{"num_hidden_layers": 12, "hidden_size": 256, "num_attention_heads": 4, "num_key_value_heads": 2, "head_dim": 64, "intermediate_size": 704, "vocab_size": 3606, "hidden_act": "swiglu", "norm": "layernorm", "norm_place": "pre", "norm_eps": 1e-05, "positions": "rope", "rope_theta": 10000.0, "rope_fraction": 1.0, "qk_norm": true, "attn_scale": 0.125, "bias": "none", "tie_word_embeddings": false, "parallel_block": false, "init": "orth", "init_std_qkv": 0.0427, "init_std_o": 0.00871, "init_std_up": 0.0427, "init_std_down": 0.00525, "init_out_by_depth": true, "optimizer": "cautious_adamw", "learning_rate": 0.00128, "beta1": 0.9, "beta2": 0.98, "weight_decay": 0.21, "lr_head": 0.00581, "warmup_steps": 210, "schedule": "wsd", "decay_fraction": 1.0, "decay_shape": "linear", "final_lr_fraction": 0.1, "batch_tokens": [16384, 32768, 65536, 131072], "max_seq_len": 1024, "doc_mask": false, "train_tokens": 162400000, "max_steps": 3503, "dataset": "wikipedia_en"}
MLP neurons of a small language model. Each row is named by its layer, matrix (down: output weights) and neuron, and shows model dimensions 128-255. Each number is 128 + 24 x the weight over its row's rms, rounded and kept within 0 to 255. Numbers have three digits each. A neuron's up and down rows have the sign that makes its largest values positive.
A block is one neuron, or neurons of one layer that tend to fire together. Before each block is what it responds to, as a language model described it from the Wikipedia text at the highest values.

Description: Head nouns after his/its/this or an ordinal in biographies, such as his plan, his first match, its fifth album; also = signs starting headings.
L9.down128:114129135128169129127143147131124143121118131109157145136099116131166122149150158166140129132131117131191088155111144146108129137166135147125139141086128134157088119112071122141124129126115163133163158159116127154145125155111119171095096124133116122114135154113149110177143108079129132127105122107124075115148120134141137055141128129120128128144135095080102101125133115103128155095178
L9.down133:097148136108090118073127142092117130142118109157143101138133148141103136087133136145109096124191089143100146136148108149143130152161095128121121111136173118062113147143133161151148111118130159150163172140140113110150099129141154124121106148096113151144108130153104150087137088134126103108083100135133111132087120133147135100167102148113123119132092119162158082147104141151091138109128

Description: Commas, "and", semicolons and "),", right after a proper name in a list of people, bands, places or teams, such as "Manchevski and", "Sing It Loud,", plus some name-word endings like Elect-ric.
L7.down59:103097070107134140085134134126137105128126108116111171168161115166119162130121112122122174115148141136105149174162107124100088105102119110192128184126144160155103129123133176091135146151095142136120123132163145133159118143130123122163111169144132111102108113143127129114155152143160132129110119066104143142132104073140115116125096128111115087124085112124113091079117144169130139115149
L7.down246:122100139141157131146140121150111142157159105130125121144092091122139143156142149157127153135141116150144144194171118137118113160114132141153111113175125131124132121108115131143174113108134118169118138143081127134148136136090132132105108153133123137154145150146123117177108092128116089121165168082132142143137128103125112087097105121125136140156113066122153135105109135095139165128150
L7.down470:132104102116179078135166128117089098083128119121160130168109134134134123123125125146115142102120111118137140141157136093122143139131172123155111101148121114060131145113149163190151166122132116194102128114115140091124146091152115150132142158172108168174114121170134086154145115122117156180140146133139154117116108129128117096123117139134096155150130115106141136158145129144135114120146
L7.down603:152150140085133090093132116128138120097105122091101131141145102102124088173118180134143106127093115150120159158149147146115128117102172134130129121118127137141131137134139111126137164123165188063114130156120154144163104174124125135118115122150121117109148096118111173138123095163152144124106144115168101169132113209093113105100151115163132120172162154143160128173109151120112105104138

Description: Adverb endings and negators placed before a verb or adjective they modify, such as seriously, extensively, couldn't, not, also, and "and" between paired verbs.
L7.down247:125150123103104103112115141128156139163164161125158094090137193104083115111133140153119136151155115136151116170121091120146122132108082120186088154156119142111150112145130108154129116138111099127136162134116144117152119131136123133090087139136146182127121128106102122098152115124086147066080124094106095096158131130098166128140138078130155130164156098129132143168127122139114108152113
L7.down336:142122086087127096112107152126170141163128144087115121157123150101144136117136121139164138122132117099121131158114125116129154137129154106141142115152155119107175081108164160148130130136143136119127119119102107160096125146113134132118135135168119094147117172117072131135191133101131136130122124163156096136153117145102147108141140114135118123133125117157129164150190151094139093176149
L7.down538:132103133116112087111161111130176092127116103102128074111109118105118125148134156155124141124140135131093102188143114122150145079119104130145099140147118132140100160120174176118121146180132127138138136116108131102149173118115112123119155153131119158132077134128133119096155148159139084149096114116137180145135055095138122113100144121168079105122126157112169104123152124175220163127083
L7.down619:131137086081092150106124146117135132130162143121088145122120149137134124099151117095143132141162125104123123154071113101117139179158122129093161146181099163110086146108108123125112147142117111118115129119120122151159143152120193144145137115098106129110161134084136111148123163126094165099080148112100149133129157149148120100108162120092136140127148159119154145128106147122124073158149

Description: Commas and similar separators right after a person's or place name in lists, such as Vicky McClure, or Eugene Prokofiev as, plus stray function words.
L8.down0:132112100129154129146146136165152125147118101141127119146115107102154098165148143128098147118133183143136108095100121085111127120179113122117122117135139096145131137160142085096091121147145112152093122093124086123152090136077120119107103098150136168100104138123155149124162155129160124125118149121164144138149151097122147107203109182095142083143152112124109140158153142110081057126124
L8.down18:120146105099137107142120153115113118140133131135126110167141094138121131159114130114139132135114168120121160123120159129136126094133121126128134142162131115075110146131132116101123151119096111133108163103141115121121076153132110160186140105126109131142149115152105173132151174145163137090132107143114122117152104133121170145146133070109119088109106082147139141159136140160123165129120
L8.down91:134132129155113122113119158138133083102106123138136132100163107107131110113139133131120132129141142077128173087116142123114143172135138144152154087152137106136160092153143098094132124142178122144123148089121177101096128118146157125135143152129153098059116107119145127114124122130126140107127171136121111131129132106134076140145164158131144152088124116109148099112132108148131126149148
L8.down97:118116141147154118116150103118105138158143116129167163144109111097150123132130118132114117152115167157127091130142086121117140140139103138177086113168152116123122107079150132110148127133113143184096089070118146156134134117106141140132126167129091166151113112135108129125117145106121120116177118096126104147115105125116099082106130068104183123102176126114098112130135157163119134123161
L8.down181:105154113092132129141121111155111144147141121111138157139089144140159071115135129160151103130129089154144107106144088145130134152124117136135119104148133112143143132153101101113157167096154097098112146155099121122131108138120131142119202127106135114097147123149078135134144104136135070121114117115105162144159116162106123095120154120145106090099105091137155105123110173102132128105125
L8.down434:116089138100117136122135105156138119096105111137143175130122121128140070113140173134148131119143157114108111128098134145139073154163137128162155153162087113122110120101156137149125142112131141094112113118098108119137119118109141137111139135125113146125146150136146112198125102173116091088142146084130083137154126150146124069147131097138109118142161118125165157114138136139093140103129
L8.down519:124113119091161142102128133144161144094095118134111153116120127099105127142117152150119096138127154137122090151096099126112121139160119110153137148134134127167150115140133112104119140124154134118123135125152118115105137143120144135082131119128068112114122145191123167121109146167109119101152147103105143120135127127113129043133127094126119093134145110128115128155144110112148121126127
L8.down638:119141106116088157129111110123131114152163125115160114099139124130108102166106143156090154129141132100151117126116139144126142129148131127168118093148126143120094124147124110144119141146116150142138136103151154128156120152089112078097139135118127120125141105111100117092115127135163101080124091126108122087139124091125146081119115087121072105156110099102141120115164174151130131121110

Description: Digits, superscript 2 and units inside parenthetical conversions in infoboxes (km^2, 1.75 m, 25.2 km/h), plus table pipes, field-ending line breaks and some mid-word pieces.
L8.down14:097124162135150108135119130087121158122130126146118116145130159184120127082114141077097131128153100101130159123090110147071075113139099095106153131093127139079123146073122147081120117088096126189126099127127144159115140154137109138127144143108122147164133117134149070153167140116131109147143133126105143133148138102132153109137144142125135101167115127131101142114111166133133135152143
L8.down204:145098152099123132086133091153139087110160099118187145136201154169114102108201093091127125141161132110106131164117155102169137138087170121143095139159143148123109129131092127194127149138124104150127118153098164123132120114169099106120108128132134143058145148113133159122122112112147172135143136129137140160120166100132130148100135128126131118137107116119124113129171124119142154115152
L8.down222:147148143179170099155139095122124116109138123126143134107122123158125110146127118131118108161152157097124144128098120156126160155102137081149120122104156140113150150096144147139140142159131088099094137107103156121103112146098093148151102151091119113161131143133124102128125157094086072126149150140106124127169117104116136102153183118142127114109176111179143110155120137147157110156135
L8.down301:103123085126094149127136139165143136119126137102117114098086103136120144107166161140123104123186108134133121117132111110160131107132183172093115125131144165134095100121134136133128120114133152111164144122090102177115105093109113105116123130120129139118113137099157111168080170129133131118165158088115112145124107137132113112097129109114140114137131182090154166118125160117156108133124
L8.down335:134098111094134109154129117143145162141115134135145092134136146107134119131101145126146114110122144135149166165174106152148105133166116126111115098154154105096115104119109076139162111096162127101099130124157148106142131118137066139125150115118108130186146174171093112136144144106125144092185166112124126124132107140108125140090119130153136106124135140169104136140128142124093155107101
L8.down560:137091137176139120113138162156114094101134129111155138124144110117128108120137113102135123174147104109150120100116137149149145163130166105121093142186190150129130127122125119113097151121145121169213151167138108168148141160126130129107139079121125141110098177123063091114145130130123115116145108148115120121126103121144123147123154128127143113137139127158130110136142138109116127149144
L8.down593:167097142114136143084081108133154125170114131160118154175146120068166114156123082173139093138110095109114110099133134099127138113123110175132119116197136149123132099137111143154096117125116147122121150102092141140133141163150150124136145140128108157132126110092127154123126139133128110131124128115128133145088133108153100089146122083093126161132188159133133093118101121140170124155112
L8.down637:080084130145162093169108126108113166127139141151146143094086123152127115118161124155095127116120088158156150094116097143126141128089124130124082153090116126138146117084127145103083144107144135186144095120152144121124145117143130117133129145130138154137126107121097106107145118067142142132141167127105148127143153106135189126131106123108106129127149128155143119098124173132099160130129

Description: Pipe characters opening or separating a markdown table's header row, right after a section heading, e.g. | Year | Team, | No. |; sometimes scattered word pieces.
L7.down24:130149150132133109145152125077154116136126132127123156136113152178109133180114097136115124145132130115099130108114144082135158082095113120091145075110120154123131171088118130086172147179120110133134125171069129106127127098143133153149130115107138124087169116154134102071119122109104183145154141107140132136131114084110136136130177103124114116128116153132064140137142093127121043129127
L7.down65:156148128123106114126135088119145126104133143117135105141135141117063109162118167137107145110176125110135172087117123140090141128102104117093150140119128148098144151162106137144168132140137117112122139115081127130103162130136124113109151151153152117088099136164090096063126120134109125124094076109118133129139110106113117148134131135170120131195105132097142142133104098122139115119168
L7.down421:140145122134099092133090158141143114122124117117096156146117185142125102120132086117128110135134156120106143093105128119145160119066104123117145119061127161134089096090063116134108143169112087131144182107147139133097142113143127173115144128168093113110141128102098162167126156131064175141102084169147088143115149170171097090149108118144160112145135154105165129129113111118174152154104
L7.down623:135224097164117143121134098084142104104119094127121133140149137138087133153138128120132157130096131125130125150114162089101159157145114141151154138132173154095137126106165131150163132147123088122101169136153153128100077098131080159137104117120123105100110139160136103087134120158128136122134140144133150129077140104104138142125139160120172091138141151140100109131158084092170127145124

Description: Final or middle subword pieces that finish a multi-token word, often before another suffix, such as abrup-t, distin-ct, electric-al, re-ject-ed.
L7.down40:125122103144129147159104099095134117149127114135164141108107079152085132133118139136134130155120142128154128118150145144096114127112082121145083157119146134135128086112131152143149135107146138129171136128139137134075129178161106117179092125082147161088100146143151182139125135115110146185136082134148109142129127137108145145101123106129114131135151144180097122123122089123134145111079
L7.down326:107119109115133124140141135151125123125138140091134123137101179126123131092155133122151096141138167149124157145079131128106111106132137137139130141094141160134175088107171174124113139105159155136141133145112117133132125160153122128157125197143142115087137154111124074128118158147122119131138148167099136125139067155084149100123134114110104087181137133126161142105132103128141107126131
L7.down639:128114151158145143126129109073104164142161109108155105113137124093162127104140140126142109173155118131141147110137126134131110146130152095122141131102140118150123139101143143120097120144095099139149153127111121139112151152076132150119103147137148104151162169156143131086130153151145189093119116180119103095158121124141135139108126092124104106143115086118137182127071135151116104138100
L7.down662:153119112119137140172085111131142068134118127140172092151133134144129177091135110158142098119134157141127125135128140083100152102141138142078151096148129113114105115078123157196157122155134161143120107138123133129114113106144120129115143102110116163148118151125155161142140099112132124147140129162148105149140097188157120119156088119117112145110127189146130129150169131080161154141147

Description: Tokens right after a sentence subject and before its main verb: adverbs like also and often, adverb endings (explicit-ly, event-ually), and auxiliaries or negation (has, not).
L9.down69:137084146111093141117117087121111114165134115127108100168097109083126136102175106107155167081090104136115165178149127137147141153075137103130104094142114068150114120122082100161144119135107129142105136133110080140127122137133132123121137133094115104090140111109118125140156136132138165158132106136114112164174152154132122107131163121171139127160135113110166109111090165095137087131102
L9.down355:149075143117121174160140122138133116133093112104143157158119114116155159175133130085116135114121150120100138146125087093114138103125132133142111114108086134094128130126123141121190162131147108149090135168139151115127138120130136110112149128116139147080121105091136140161163142150122122152158126128135115158107097136136151109120179103083134136143149154076104080123111113117181125083097

Description: Pipe separators between column names in wiki table header rows, e.g. after Votes, Notes, Date listed; weaker on mid-word pieces like ir, acter, ov.
L7.down74:084130104131176111135164107105109089111105122153154136094094137124189151131104101080139155150111104132159175123160165192126098135106112145173090129124123138099162133124068100087144136107072137137155132096117113152137137109121157142143096142114168097157170114131129120085141112123112145156158127165131112180127112136171122108110135130106134103123145142164123146121136147143117126149128
L7.down190:098144119153119108090155133180115144118127100106119141121147130144162146122071153143120105090106108123114137114145141168123130090126139147123102124107099158122110152094117158121119161137102144168157111143146116121133147139101147125104083123160128097131102158111120124141117144187132133127163113138135126167112070108159126113169137112156115123095143113103124136138122095099129165207102
L7.down428:135139114098106148052131168118118152144139169140100158111148116122140088169113069119114094121124116127106160134128155145147089146128140137108130153147131128111113146163130137137137153140116107124116127132128121157077163107102145134073151082128110110169073123129129127115122116141128128110111145141166146135123120114139141075122151126110087102141112168100142118187134141133134126177114
L7.down684:147104115106158098110149143156156127129127159117131123135092166172138126118154090141132158120123126093124122110110137124124123098112134101124093117099175114155116082116098135156084136153111119118122125121116172117118140122169118127117086157122113142109136118130141126087110128140169101130158127143147127154115096167119117146131153121161116091170093161113137110120135045134092164155153

Description: Final word pieces that complete an adjective, participle or adverb stem, such as qu-ick(ly), desir-able, supp-osed, ident-ical, usually followed by to, by, -ly or a comma.
L9.down154:157133121088098125096139123141145128111127114104103094085134103166141156134122134105146143129129164130136106118123119122145112120076099134127130148112162106132105116157133117134158121147144117164165157195121169162108097158145094114098150155131130166104155152144107146129125117103135115089111087112134097137154130137117145113146122121108127151120114160161117140133133117153114126111142
L9.down407:126122148115133150125120124119137125107166149117150102140164120113087145160130115139079147101129121164105122102183123133168130152157136131108151164112161123125091164124114086131140106109159139124125115186135127129139164115136143143122131105135078150138113181189107093128099113078180127137160113089157134134139195111099129138138133153136130131152151115153143089141126156126116106093185

Description: Final pieces that complete a split noun (reput-ation, appoint-ment, streng-th, Budg-et), and month names after a day or "on", typically followed by of, in, for or a number.
L8.down47:140159154136130106092093135116150154159150123089074096111166157133104123151134129102137121114111113126114137135129162137142128150118123136125109144154127080121127109152126102159186122120122104113121180145091129100153117099154108144094130156102106102061168158133156147109100157123134150122138107114100119113136115154123137122152125071132176099124150124094130119153119128120124112139158
L8.down90:167131171127118129119139152122155120117123129120159111111119166117110123141103118160107153111140112167127114114156158154165130175126143143131116103103172134130137149131103145144138135171161135086169143153125104142170153140120080104106113118104184123143127163140125143152117111117167132102129117135137134104110141170113103120170127177113097121093113099142085101118099101101170110192117
L8.down156:105112105125079105122142127112119095156170150196147092105124141139097127127122105127127119171137105152122146145111110124173137124126153117145166124138111149178123137106091106157158086139138089144148137108111071120129111110107114102135103086114155096112147097169128154115104121135138128137135141132110127184118147129125158126152130115123130134118108123118099140138144137063122140102090
L8.down187:124137127109116127184127165115124099121145143106116164131116141121109129131129161123136134157115112129152125114130110114141115136103104136152149144086144126129112157119089158101134119123161106067157099159128088164146120093129139122129133119160132168116080172126102111141100103176135129145099146098163155149131120130105166142132118142206100132108100160104115090180099131135091154090122
L8.down271:153143156106094148127126148131128131119100158091123128162107145079112147087141131107144125123129085133125157130135102133163092140100123071150176133156098170146146176161110083134121126134153180120142180162107110132155110156095089127132140114100107106087133128158121128124129144177156114151142092114141128102101140119148137148115128141163151130114123145136146121152126150122171112138051
L8.down313:133128144080130124102115131134140113174162158144097097147135145150117169164137103150115150079128089129112171160122119138179157166137083084114092131159132120126128128109110134106197128091109114142118098144131095106146104131090136145155106142147147109147123121137153129128146112137148123124124117144116127149121123141123144136168113111149114085161134162162134113142148093152131116152129
L8.down375:131132118083128101125092161119133134160140114082111070122111112110114139129150190149112129103127096126155112144116145121168147100127151149111160143154124152124122143157090125086150088105112131121132125114142154145140104159114081145114093103128103144103125153157149104146106076086130105091108143130133124098140097113108156146096132122118113128151158114138128140116141123103090143107133
L8.down457:093162107106136110100148139144107072108112135143143149174163133128106189155106153157086118149137128157125169108188140118130177121141100100117099108122158155091139133152127143152198146138107129132131110130176091109120083148114137129109133143112124132124127137132144121106130095129103123112131132102099114141149111119145120126127166102113130156133158178165103139101121121115096105139100

Description: Word pieces inside field labels of Wikipedia infoboxes, tables and section headings, e.g. Dist-ributed by, L-G-A, N-R-HP, Profess-ional career, and table column separators.
L7.down280:160095133097149119092099149105099124105131101086127147114159153131131154093137124125118143134142115151139139106165103134147110145119131124120163105126145132185109100132115124129122155125104112090145137169113159150105134116166141119102087101101131139104145186101121106138114142101152114144106113122141094127156157147164153106118132133184061111124152085119102125164154150053128124118153
L7.down389:127150132143097113112122114129115109094098097179140142122136138113123123130108141162113158145158155139144168147088179098137142142122112160115142072093109066115109127105116170159093127154161140120105134128135134079080163117165125118160107121133178168158144128150129113135115130129118126133117128161151111132130120131104145142133154173100098115118109146077043104149099131164104120158117
L7.down441:126125124131139121127118110138092142133114155118118118162094112127162112158109101113150088101131136118124191126160120168128152149111154117128113127176082107123137135125094107114102154141134121143136119118124160129104167094165132166160106165126133144138088100094133141120124139132107131139121134158110089144116130169126128172132124094145136086142125144068139126119158083148134147127164
L7.down663:110149106087104128167109144131153194097101089122143131145163143133149107150126125133136190105156124063095142136158128098142075108110145114144118147150139123153120130075116174126132120126142148156093113135124127100128156127146118112110141151135104147110164110141100097129150111096128176140126191142150161134142089160139133144155106126123172095159129130170166062124123134157096170126131

Description: Final word pieces that complete a split adjective or past participle, often after was/are, such as spoil-ed, unchang-ed, via-ble, station-ary.
L8.down219:111147164130097119145121113129141132149093127129100149094137130149104114155128113136121114096109195171138139122134151167154123118134148157111152096110143097123103107114143126116124162117191132132160157153157178131126128186173105134105092124090117138151173139148147126098132073129147157112132100122138129110112113125123113129123111171128107128124104087114083114177106131128084164059118
L8.down269:076161140149120136138124201110154113166069140115145178170130114132110104147089130142147128167104168122074162142113138119176137137083144131149132178122103147089087147112126124121112129141116157139138092155110099146126078110123121137123118135123112143155134100158128105140146137149125143105119102144124129146123119090103129063110114148096135130146146150135119093161126077147106184146142
L8.down312:096124143134154135171137115104142194115125130155129134135070125105102115129071134136112105137113148106110141110124141157117151084109141128138118105142144077117156122119149172097121114110134105174100114082186146123076122173113125164143158138074129144176116112113113147131171128113072143115176127141108121109125123175100135117164107085099109148110139130154098083112122106099123164178121
L8.down342:142106130128139113145131112123124149080078106138134127104105098118150106081159134100148098112094146118076127092121137106074159114131149146098053135182140152121150101113130163084067129129108123119146094085135112115109141104160149172161097131133136161121111136098104129100142143156124105146129158129143135118089107114121126132159127090087166117157137176131104155099138117126167152123129
L8.down451:166099193114102138152140121139098107118132142108091128078142161156081148151106155191109158142129169141099156152149117098161145101131121151072103166089137122136127139140103135117178105124160149115140134187156126124127130134127117103119153121122143117122109137137127110121144119098108130114160078105144115119089126086145104165136124178149106155112153115126114126137125074133175140088163
L8.down513:124178119111129095140091095107109143084139135086168126118119115138143146101139145136141120130168091149143102111123096156120137129096098143129082126152138103161088130133113134115156193124108131090135116118131126125119137148158149141149139091143130129164130148139134121123124142163160088115188118088099098170163136168140156115103112085112127119153144125152124154186135100116117104132103
L8.down618:115111138129137128080105131149132142136099103042170136145125171124080099143142150153132127131189114151128124110155104164118121113094092149136118141129125095117126113157151128131145135125141134098160133135141133113136097156101131118139118135129149133152136132127108138124128123110155106135168105114121115126123177113146131133158145077109140093094139134105139128145136112133145108098101
L8.down658:128134133131104117148140120138142149140131095111160090141114137161112113115161139132138130130172107140164116139143128125155154132094139142101131159146113141138101146153127102163107156119107127126127136100129142119146139130138141138091106138160123085073138148061173102127111130106179134152112110122127108120112103134122114161147132210105127070144130118102124099135124134152149170133148

Description: Adverb-ending pieces like -ly, -ently, -ively in the slot between subject and verb, e.g. mistakenly believed, rapidly spread; also also, later, be.
L8.down16:131124133133137122174092152169106153137077092057118121135131116123119159124109154090147117110112141111127121079168101132085142107120086109135097113129163149114161146101147161121128141152118102098113137145172119128115118129151079109172108138111143107109155083133149108154134126144148120112112106131104133103096145145156155106122147123104135118122138125120142138129112128150111123113118
L8.down21:102134174091089099138057139135138122111105114131082114108138146114110124123164151122108153136085205120107138147129082153147131119111139086159166085148131121089140153137136106124118194130123117105156117156123155110194124123137142124115106151123088135115099152129142111092115144121121087121156108140141104140118099141147136131148123122165144096154133142080101083141132137157142117142142
L8.down28:141124153108118154171137121118127117075122111167141112113144121115177130130120168141115154099150118096091174115105120154145090136125101127131125131123091129138124120084152112179159121100176133130136132111147130135143102122131111139108138128151150175143101143153115103167102118156124088041132105129096107138156090150159126152112139111091140107135095130168119125112127121140171132143180
L8.down142:107135160112159122185094152154165128151114116097159171113133136123134129152119123108100153149122149146134131085145155135144161119084119130125180132106103116099121149163182167162117125130159099091126135150135151099121102165145090136109128086115128111087122157116083088134159108149085110179107152146116149102142108100151128098153155125116128085110150132126148142152085144134129134131099
L8.down288:133149127104127158138097146132148098116130147116137147139127134111137156081161144117160152107123116117138118173177134138140111150140096123131100146165108198152142155107123128133147139156128144134137105133117107092127119139119111082118148112123178141129116136124091120161148119106122115134116131130129126104151129118150137125121166148104116096143144102126123090090158145111150110134104
L8.down521:125127156162129127116107110179127115142128123127122108132077176156144134121133160125106136126141150154117182161134121115143099134137140149113076159173115135096107122113155130176121127156136152102097096153162131148157145155106079123138125139083121163141147142137106079141088126142168163127113115113165127098131138132130152127093113105086113131113084098101148137133095119125137126113132
L8.down568:136148147078134135107131148153102134137148135134110111105141175121132141106099129116117161126109178133122139159125118165145146133112129154150167172137108150120114162116109111185117143121094155100105147144153108133130115118099120137141137087136120124143118130128112111087111139100154144129126136125139127078159127090149116105093141099110149117129129119144150137139142154114142112165131
L8.down667:084136132147132068088113091101111144126105158130151125137162095119143130123093144117120136135122130072152104136118158185141125160146128150165117105144137141112158098143147120100092163117109141131165111139127107146106105151146143165135084144123129141135081112116113164144095127122163149145144137144106153144142115146124149124157128117125149157170158114121127068115143142112075107112138

Description: The first token right after a subject pronoun or relative "who/which", where the predicate begins, often a word fragment: as(ked), not(ed), to(talled), never, still.
L9.down65:073143085106129102060141129109121133100109136150143083141149127127127105112142101116137145116116122171093108132106095152126101116142138124167144131137125124135138156099141093092150127106171124142123103088113045165139142139112141149152122126124105148152098101145161115160112114112131091141150153122118152111180152109124165096141071102146115117107141090166104124142142152145144163098113
L9.down385:149137103136132158125133152105154126122123172100134140108123097130135106109119143101142152135099126162130150130153178160115136075124125162084147126108109124144142154153141128154108153138159131133116092115103102141115167153149140076127122098134174115085118141161095111127139082099139096140102119138138144130142116125128149122183155145129085154098093099170119118102143093117131158076090

Description: Fires on the opening | of a wiki table after a heading or blank line, on auxiliaries such as is, not, was after a subject, and on mid-word pieces like -ways, -ently, -ament.
L8.down26:100130126119093092119122132135097141130132152125113160157124137119163101116117123134104094133141125110126152073161142110176118139080080131123135120100170146158104107154141106142155192125167099138194204129149125080134118131164163136154093138123136115117120115118159125135120126127110149110085129130160077119068145128117136115189105141116126150111136141116147053148145151129168102110145
L8.down81:110141083088093115103107116164115155122124162157138066144115155132129124068138140122110109100112151164089131136151129119174120141099125174110076145171133088119136139133088129146133171117115115139097184123170102113160134145135139149145073119102126112131131124121145132131174102111137142126156124115132123130154149123137094131146096129109154120115170134166126154090133143170173124134150
L8.down293:125101141165120157120127107160130135157093123176125124071140131109127146133146168135139135127158104137186116115134111123130142098175138147136148150127145111155159160160139126101145133095154119145116114068121143159109155134093123134110133155143140147096088127139157138129116107136146127081146116088130125116158100153093145157150126163129121168143124106136129172170085127147104131092098
L8.down396:125170107087114101144133158170179079103121163089127111075124136127119125190155153110117160133110153134108124110129143111158141173135126127107154134140101137119137113121092105142135146124096119116123136121133144107118110147113126137137086141132117104111115122149131091158112130148096142121127118158124102109106132126137110131180152173123116134139101116121147136124154119114164139102091
L8.down414:137105117112092176146135176129129123148140151098108155150138145120156140115117122154123120109179118062134131134137122133119113156167077106134142155146079089131077123111074117157138153106130144117118144142151130115140123087128142128128193131138099136143124138094128121155097119133191113113116087125147117168096167134156100122128086155151105098130125147113160135134127141144164113117142
L8.down596:143150076105103096098158180123115131105125118164105169104133109120135136057136113123151077138126104116168134114115135114100141103143069123108109158127130116116142111124145126115092141123097097144094117101144131108140140121154152126108142160113123183170134172111113110089116175151175142112126116116129161124105066138093166122111113126139113105131153176123167149115120137149132105165154
L8.down640:115099126098098114100096120167112131129127120115099145120116164144180111128138137106166134119123136081132112132125115114144183151098123130142157100136136117100109147156141171132129180136100126147155153117182104146174137144129161115122145127141141141146128111115120131110137172114159136101093086130108110108135148123195105133115136141087095161147153105122169111107095132137116129109154
L8.down651:150129132145134123086130112128146147141093070145147103125096100137136125105122143149119127120176125124142126104126144120150150132114101132139093104100111085111100157153130131135148145084155076122138084077169156149106123089134177094125150148119142113130111133159129131126127115098150141126119109128116121129125132110113156131096173119149118128157172162124147149151121142167121100135133

Description: Mostly the opening piece "comp" of longer words (companies, composition, comparison, computer, compiled); also line-start dashes in infobox-style lists.
L8.down52:150122118089112098172157161144168082133103127108119108122127151128123109119132155154101169132173137119117101130138110155132153139140151135105128105098109128125116134158113114118155156136132107131112127139138147170115116182172175134172113105087098176109110110121107163136162102122111137125092111129117146170066073123135123193123080099127157123131125105141113109114137139127092092136090
L8.down95:144146132091132139127123114142102135101149100114090133111147147123124128090108196144094127136149063139106127136106122131126125136141155118139142165154134119138150128123144142125172158140145151130122123131107146114144126116104136103102138121155093139085121136137129121140130101143169134156150123150124143164139137101140076138117135118136146155078104106153147091089123140129120130163139
L8.down99:136119146084132145098090117163129145119152145150109112124098146139140116169120154165100097058158136105131158125125151135124139111157138138101125146140136130128124156076123124127101130142149188119133150122116143154119123147146099124125144140145171124141125139105102127130070123139115111125119138174140122140095158092153109114123144096144091140164136127099110125108143138129112134144118
L8.down161:110150116131135119143142115087105123125107111108108141085126150123100155178111108133086144169124106093084130120160104159116139123160135150096144100184121141144152144152155117111147112166128119109086138133156097117192113136188129142094102147138140145133148141093096132156114187118133098104126119182140119120153158136091102102131106149123119181106151129134137131102117100151114123110120
L8.down266:157133108095089125098073106173129177138153136116130112143133136153115143128193086135143101123122129143165145122105141133158097122117117144144090132124132126151111147162163106113116132145128174141126089121119182136117103159151151146114148117126092138158168105163128157120128092109132119152115157129158133125154113143093146100120170110061116118089132131148091115133105129125128135143094
L8.down364:143115100135149132150083102144156095163130098149131121159133142161132153102150133069146099135132104120112143118083164143109159135145112143127099133131146164070089131119127159143119149095118110142088140120132142110108122114150118153115093150145112134142067095112136126118119143122103113105147151126123085138109112135146138157140152084162153108167152121143145128132099089138128106132131
L8.down398:126131146078134150125132150113141124195167132126109148149109150101145156152140123112132111181157116105103128145128093059119170126142140134113156159162098135103135127146123115117127089164156135140151130131121140136121096096121108145124168075135155111103132128153080067132107136110148100083088144079165115141154140119104140100103147162163146100148104147135125108103105094101147128129122
L8.down567:144099139124125091154122113111127131165143155119113173189103138156156121129146115132104161091163067153145173167134124143152142137126132117132149150105114144102136105105091144149108113138126156118158114147148131132134135143146140137095153139133087101134119132141135115126099093135137126106102145135126135174073134125155135115144095175161139148085117126073150123141152106131159125112143

Description: Leading hyphen or pipe opening a new line in infobox-style field lists and tables, e.g. "- Running time:", "| Invalid/blank"; weakly, mid-word pieces and year prefixes.
L9.down152:117125133165150158160128166141108126116086162147130071140139096109133122141150107134161169141122099141127128095109082115167178149141154091128083092144149080139103108124097106120095152135101145088145142139113128158113130104146141133147105119153146148130105130178101144166121127102155134105125153112118137112107122136114165117154148105109121140147131158143128120123128141193090113134100
L9.down427:065166138171187167139099131150120120110127123131103138115090125181185149139105093125110116132122144146092149115136138133109133096130132107111164146100122151136124130089201108068182148104111134145077082120156130159139148092121119154141137146128151127129155127128127122143144128112146119153160146165107112126106129151119110145121105150099156163159086139163117159101148078120145118158149

Description: Units, separators and header words in infoboxes, stat lists and tables, such as /, ft, area, Time, and %; it also fires weakly on random mid-word pieces in prose.
L9.down101:148105137137128112155136136160106125098121128160119107133099127115121100145130185109098147100093131120129119106136110106143143156160167133131107144142131073110136143130125132076149134069121126088191128130122108125147123141109131116133131140144145101128149130154133105149100106171099069163124107145093100124165135144144163173130113152132128085140130149109114126143125129073165125151123
L9.down551:130044099134155180113098108146092137103081089097120123106115102137136130084110113094124170138118122149162123107095125100168109136110186103113125171163092093191140114164081099098103135125090154120155160121134148130126112149138127123105158130121106126127119115155159110152158118149104130152108118107120154117169063134117148130125152120154124122160109088080115116134134138077122136139109

Description: Verbs and auxiliaries right after a subject, modal or "to", such as "Don't make", "she may be", "he was having", "to keep"; often in quotes or plot summaries.
L9.down11:173102130142100111136128129122112108124142105114123101138167113106160117137122144165167123121133166133182135163113088143181102135155108103152106117179096092137100092157145089147142138146129188159150122098119131129136154146148098174117130130142111141117154106120123107149107157135115116138141108122109134161130117117191173097141128119152133107149152136141133082131127119123147149141154
L9.down250:108103171131122106136157104187123116145124140118129120128131177118167112106093151103130115078136125073135140094134153144172105142122118124106129168111075144158152129088113106170106145131125121105140101164080142153161135125112143162164147149124115082154140099132138138089132154140151105117125147131109075105144165148147165122134147126099182116140110084132104134142146098143102153122110